Weights of a small GPT-style language model, trained from scratch on English Wikipedia.
Size: 9 layers, width 768, 12 heads of 64, vocabulary 32768, 89.3M parameters.
Architecture: LayerNorm before each block, no biases in attention or MLP, tied embeddings.
Training: a variant of Adam for these matrices, 4392 steps.
MLP neurons of a small language model. Each row is named by its layer, matrix (up: input weights) and neuron, and shows model dimensions 208-335. Each number is 128 + 24 x the weight over its row's rms, rounded and kept within 0 to 255.
Before each neuron's rows, "fires on" lists the tokens most often at its 100 highest values on Wikipedia text that the model never trained on. A number after a token or word is its count.

fires on: " b" 35, " Sh" 29, " Un" 7, " d" 4, " un" 4
L3.up554 [104 119 120 152 158 131 115 103 172 131  85  97 111 150  99 118 141 129 117 128 129 123 111 121 162 176 133 116 118 181 116 114 127 100 122 159 119 121 140 158  98 122 134 149 115 159 140 156 110  94 134 121 114 143 168 119 116 132  94  91 124 139 118 111 118 113 101 130 150 144 123 137 146 151 107 123  83 126 150 107 185 147  98 146 127 137 111 105 108 146 136 125  97 158 124 147 111 110 116 132 130 160 151 134  88  99 142 112 125 148 135 143 116 142 122  98 117 132 116 131 134 103 193 130  94 132 116 151]

fires on: "id" 23, "ic" 11, ":" 10, "n" 7, "u" 5, "g" 4
L3.up1511 [118 172 131 120 145 148 150 142 160 130 110 110 136 138 103 146 168 149 161 151 119 141 153 133 147 160 131 199 169 124 132 156 133 132 109  91 135 129 129 124 158 121 153  81  97 136 145 131 111 138 145 149 126 141 141 115 142 155 109 121 110 153 143 131 124  91 174 120 113 124 160 130 139 108 109 133 132 113 156 112 156  94 131 102  92 134 121  70 110 122 110 152 155 130 148 135 142 127 102 110 115 175 129 114 146 132 160 157 127 157 120 106 127  95 119 121 159 107 177 155 154 130 123 117 145 149 116 102]

fires on: "–" 22, "-" 10, "3" 8, " | " 8, "2" 7
L3.up1029 [116 135 147 100 147 117 127 110 195 164 133 117 120 128  99  98  95 118 110 112 150  84 119 131 148 163 140  88  71 134 148 116 124 123  73 175 107  82 141 134 114 116 126 131 154 116  73 105 144 164  94 116  76 120  91 123 122 141 116 127 159 104 149  86 142 143 124 117 150 108 136 106  84 136 106 129 124  77 112 132 126 164 152 134  91 126 132  86  99 119 135 123 133 117 144 105  72 117 138  94 130 139 121 131 147 128 136 132  95  90  67 172 114 116 131 134 153 116  69  86 115  93 130 139 133 132 162 138]

fires on: "id" 26, " Syrian" 10, "ic" 8, "ant" 7, " African" 5
L3.up2452 [125 129 107 107 129 148 147 100 107 114  67 130 138 120 124 151 129 104 171 168 147 118 123 100 127 109 153 148 143 156 114 122 131 114 128 126 135 128 102 114 120 131 134  83  87 154 107 120 123 131 157 116 141 133 159  94 114 147 123 124 122 102 138 111 129 119 165 148 114 160 140 151  80 136 117 133 146 120 127 124 132  96 148 102 168 165 107  98 129  57 144 119 140 126 133 136 132 119  57 120 103 139 120 115 118 167  91 151 134 109  97 109 102 136 128 151 170 126 100 210 108 154 151 127 144 150 120 100]

fires on: " | " 41, " (" 9, "al" 6, " / " 5, "arm" 5, "; " 4
L3.up1188 [124 117 114 123 120 153 152  64 124 109 117 134 113 146  65 185  90 104 126 146  97 145 106 137 122 137 138 103  98 150 127  90 131 133 103 125 141 126 132 102 146 110  91 119 145  95 167 158 154 113 105 116 128 124 119 139 138 112 139 118 148 169 100 142 118 111 145 105 134 132 137 147 128 150 131 112 113  83  93 136  92 113 137 160 125 148 144 130 153 130 116 117  93 114 129 117  92 106  78 149 148 170  98 139 142 166 151 152 160 150  98 122 140  83 111 153 134 148 134 131 139 111 155 126 121 135  97 128]

fires on: ", " 50
L3.up1718 [128 107 114 175 135 132 175 114 122 131 148 151  86 123 124 123 133 148 145 120 122 105 108 112 137 127 123 134 137  77 102  68  92 134 151 117 138  88 107 102 110 122 151 153 113 125 138 116 148 137 122 131  81 116 121 150 145 137 119  85 110 142 110 107 152 125 131 176 120  96 102 150  88 150 148 139  95 122  88  96 161 143 136 195 134 155 114 128 143 122 123 160 128 130 146 131 165 117 145 123 142 141 200 127  94 137  73 144 106 133 106 151 116 180 133 124 105 122  86 170  81 122 112 109 192  98 124 165]

fires on: " |" 49, "s" 11, "n" 7, "-" 7
L3.up1694 [144 160 100 155 127 133 123 140 135 138 115 108 121 181 150 105 156 161 141 142 101 131 126 108 132  95 159 154 141 169 140  87 126  92 101 109 101 119 140 172 121 121 163 132 146 167 144  90  93  92 105 108  75 103 126  92 132 138 114 137 140 133 137 116 118 118 132 147 155  88  97 126 133 101 111 141 104  99 110 170 107 157 167 147 111 169 144  93 150 166 150 121 139 112 111 104 118  94 141  92 149 174 141 111 157 119  93 113 115 142 125 163 150 117  93 148 139 103 128  85 115 109 137 129 151 111  94 117]

fires on: "\n" 34, " of " 8, " if" 4, " when he" 4
L3.up1225 [110  96 170 118 109 147 195 166 140 125  93 113 122 116 122 140 118  96  58 137  93 160 151 128 140 111 183 126 118 139 116 125  86  76 126 111 154 112 136 116 127 113 152 130 153 111 116 116 127 129 114 101 152 120 150 179 122 127 113 155 144 130 169 114 113  89  81  79 115 158 145 123 119 150 134  81 122 123 117 160 159 121 117 134 108 103 117 144 106 108 138 126  83 176  91  99 107 119  69 114 130 127 178  71  92 123 170 141  92 113 137  97 141 109 164  92 152 107 133 168  93 139 150 157 144  79 100 116]

fires on: "al" 34, "ic" 12, "ab" 7, "id" 7, "ian" 6
L3.up1305 [156 154 103 100 144 121 121 118 133 131  43 141 134 138 142 133  93 111 172 105 112 162 116 134 143 131 193 145 142 144  77 166 111 112 152 135 123  77 113 147 151 131 132 145  87 109 125 158 117 148 159  71 141 153 182 108 160 145 134 137 113 134 111 149 133 159 143  99 113 151 129 125 130 160 129 126 107 134 150 148 140 139 128 143 150 135  80 153 103 114 148 142 111 149 123 104 126  93 119  92 129 166 151 131  97 147 122 155 156 117  92 120 134 110 109 105 157 152 155 131  98 124 146 138 131 149 104 123]

fires on: "am" 23, "i" 15, "\n" 11, "u" 8, "ar" 6, "om" 5
L3.up536 [161 101  64 113 184 149 123 134 126 141 132 126 126 144 123 108 155 152 117 169 130 143 152 140 122 103 130 133 153 106 137 112 139 136 113  96 165 156  94 109 122 110 105 135 123 106  94 145 106 157  87 142 145  88 134 135 128 105 136  87 142  90 105 112 120 116 164 170 157 133 127 136 138 136 152 135 133 109  82 135 135 139  82 140 107 133 107 142 155 176 124 110 138 132 152 143 119 103 151 107 162 153 154  77 145  88 100 118 110  93 105 153 113 129 118 165 169 113 132 132 131 138 169 138 132 142 127 154]

fires on: "–" 94, "-" 6
L3.up385 [ 75 131  61 124 149 138 147 151 103 113 151 101 144 124 118 105 106 104 108 131 128 136 133 124 154 132 135 143 124 148 130 113 129 128 121 156 133  95  95 147 142 126 132 115 149  88 132 141 144 130 171 132  92 159  85 138 114 130 140 138  91 123 177 118 146 145 166 134 156 113 116 147 138  95 185 123 165  96 117  82 114 137 108 134 128 134 140  93 129 112 127 123 112 174 151 143  80  98 140 144  82 141 139 120 133 118 120 121  89  93  59 146 145 167 121 124 125  95 118 110 143 132 125 118 128  77 127 149]

fires on: "s" 21, "-" 16, "–" 8, "or" 6, "ers" 6
L3.up2665 [130 160 116 150 128 186 137 148 158 119 119 139 103 177 122  62 127 163 102  90 119 127 154  97 160 151 154 137  98 135 173  77  83 126 100 100  95 107 116 133 120 130 141 147 147 126 140 129 131  86  98  71 121 126 129 121 128 134 163 105 117 128 153 107 123  86 123 156 109 123 154 139 184 141 115 113 117 167  88 119 145 124 121 115  88 121 134 130 159 104 132  84 157 182 104 137 131 146 137 139 136 144 156  91  77 117 140 104 109  96 115 166 146 113 160 113 152  93  68  96 113 136 144 126  95 127  90 125]

fires on: " " 49, " of " 27, " on " 8
L3.up1891 [117 144  71 130 158 133 113 132 117  74 129  70  86 119  86  82 136 131 139 149 123 112 187 100 147 126 138 171 134 158 104 154  97  94 117 148 110 107 118  69 136  96 145 119 114 143 159 104 129 117 148 112 131 161  64 104 102 119 131 129 145 141  91 114 113 110 116 117  71 156 100 106 116 146 118 112 115 154 138 162 132 137 115 129 144 161  87  82 103 121 101 143  95 101 163  71 143  96 131 119 139 153 206 108 103 113 135 115 148 125 124 135  93 125 116 139 136 133 118 136 123 147 148 117 128 162 105 100]

fires on: "ar" 31, "am" 25, "al" 5, "au" 4
L3.up2577 [ 95 113 103  73 132 145 148 117 114 105 105  81 128 131  95 118 110 146 119 145  91 126 162 136 138 154  83 108 112 140  98 141 189 145  81  65 126 127 124 135 127 122 141 126 132 119 131  93 162 163  77 134 131 107 129 105 103 141 167 130 151  83 140 135 122 122 194 160 177 132 170 194 162 181 132  99 126 126 119 169 111 125 143 113 132 125 135 122 139 116 126 171 146 114 172 126 129 102 131  97 133 142 117 113 130 139 122 105 150 114 112 148 154 182 135 132 121 106 144 100 133 130 115 139 115 113 108 133]

fires on: "–" 47, " to " 17, "-" 5, "1" 4
L3.up2248 [ 91 117  79 140 126 108 130 119 136  89  86 129 143  87  79 102 154 132 142 133 167 135  98 140 159 129 131 116 103 145  90 127 100 107 160 147 115 112 106 129 125 120 142 137 120 160 112  89 114 140 103 151 141 111 101 135  96 152 100 139  77 136 108 137 137  99  81 165  86 141 144 159 133 147 122 132 150 121 114  78 140 121 148 155  91 118 125 131 141 136 108 153 154 100 137 163 130 103 118 109 110 129 116 126 114 154 113 108 108 141 108 176 128 114 133 155 172 116 109 122 135 164 121 112 172 116 147 142]

fires on: "\n" 54, " =" 5, " this" 5
L3.up1658 [133 124 125  81 135 134 169  97 127 119 122 136 128 105 133 161 146 131 115 108 157 157 136 105 202  97 149  97 148 169 124 128 129  87 123 109 139  99  75 137  99 109 140 120 172 125 171 146 142  99 125 142 134 106 121 136 165 113 114 148 136 136 131 115 125  74 114  91 130 129 137 135 146 110 130 109 156 134  99 138 104 142 112 168 139  92 123 115 128 130 121 177 108 125 135 125  98 118 116 121  95 129 149  96 129 101 136 122 101 108 115 148 130  92 160 118 138 124 104 186  99 108 140 121 160  89 134 110]

fires on: "ir" 22, " " 19, " of" 5, "our" 4
L3.up804 [115 100 123 125 135 112 163 124 106 124 108 111  97 168 138 111 167 143 100 166 137 113 155 133 148 108 155 164 118 106 123 144  90 126  80 144 121 101 111 155 127 123 153 107 148 125 148 143 135 133 136 121 104 116 102  81  91 113 142 168 173 151 157 112 143 106 107 142 108 138 121  97 102 157  97 125 118 158 148 153 140 155 139 119 112 111 128 118 110 104 111 124 133 154 126 100 162 103 130 132  99 159 112  82 132  97 157 133 121 134 124 131  98 153 138  90 142 150 111 141 134 160 116 119 116 129 124 132]

fires on: "il" 29, "arm" 7, "al" 6, "ank" 5, "el" 5, "ink" 4
L3.up2213 [118 101 117 123 116 146 137 134 149 126 127 132 119 163 116 167 153  98 126  93 127 126 102  99 127 123 143 154 144 146 126 126 134 123 149 114 116 144 134 129 155 127 133 192  64 169 180 114 103 138  95 120 153  89 129 121 146 126 118 143 180 122 138 159 148 126 170 134 115 139 140 132 111 170 115 101 135  66 111 141  95 104 126 108  91 110 124  70  82  77 135 197 108 106 135  98 122 118 109 108 152 176 125 155 108 133 125 148 163 140  95 112 134 119 117 124 159 130 146 129 148 130 146 136  57 111 103 170]

fires on: " | " 26, " % | ±% |" 13, ", " 11, "\n\n" 8, "1" 6, "\n" 5
L3.up1936 [100 138 100 131 136 139 106 146 143  93  83 161 111 124  96 122 112 123 115 124 127 126 161 113 126 142 119 156 117 108 153 141 123  93 146 101 149  93 113 135 133 126 138 100 156  87 153 101 120 153 131 137 111 146 130  88 110 152 127 114 127 128 109 116 136 107 116 157 139 103 174 147 136 112  93 120 141 123 114 154  80 103 151 118 125 154 125 141 118 161  91 170 136 101  84 131 119 120 147 112 132 140 146 160 121 171 148  81 138 162 132 105  85  99  96 147  98 139 103 163 147 141 128 122 157 141 117 140]

fires on: "1" 62, ", " 7, " September " 4
L3.up2952 [154 116  51 144 139 148 172 150 103  93 121 138 114 133 114 108 142 125 141  84  91 133 142 130 171 147  95  95 144 142  87 113  83  78 123 120 133 125 127 140 122  76 126 114 104 136 118 122 138 121 147 104  88 137  91 116  90 142 107 153 139 135 153 126 143 109 140 170  99 102 137 172 100 119 133 146 129 108 111 117 116 123 119 186  95 124 106 135 139 117 101 150 176 117 106 135 150  89 128 116 102 134 140 158  70 158 141 106 122 150 135 114 151 175 105 118  91 124 111 214 154 122 124 164 133 133  93 190]

fires on: "\n" 29, "| Party" 8, ", Vol." 6, "m." 5, " Genus" 4
L3.up731 [109  89 115  69  99 158 168 103 136 123 151 138  89 124 122 152 132 121 132 125 153 165 125  61 169 151 148 114 113 100 124 151 120 102 169 113 136 108 151 162 105 112 133 116 186 130 135 154 139 145 156 134 117 140 146 121 170 143 154 131 112 136 141 121 132  98 136 107 113 105 156 144 138 109 106 154 147 117  97 132 118 127 150 129 148  94 120 134 123 132  95 165 101 106 119 152  75 112 128 123 109 141 132 109 121 107 129  86  73 123 135 114 129 104 179  86 122 158  91 202 126 162 140 144 150 107 113 154]

fires on: " (born " 31, "\n" 30, " (" 8, "–" 6, "1" 6
L3.up2785 [134 107 112 123 115 131 143 111 116 106 106  77 119 121 126  82 135 144 130 116 165 120 124 119 132 119 118 132 122 110 131  81 148 101 166 126  89 109  98 160 142 103 168 142 122 145 162 129  89 138  69 143 145 108 185 155  85 111 125 140 103 169 156 129 181 114 125 113 125 147 137 126 142 147 125  12 114 149 131 124 146 133  69 131  86  96 118 150 138 120 126 138 117 138 119 130 136 125 159 112 132 135 111 143 149 120 122 111  88 119 124 147 135  99 128 147 140 130 101 111 153 134 108 119 173 128 126 138]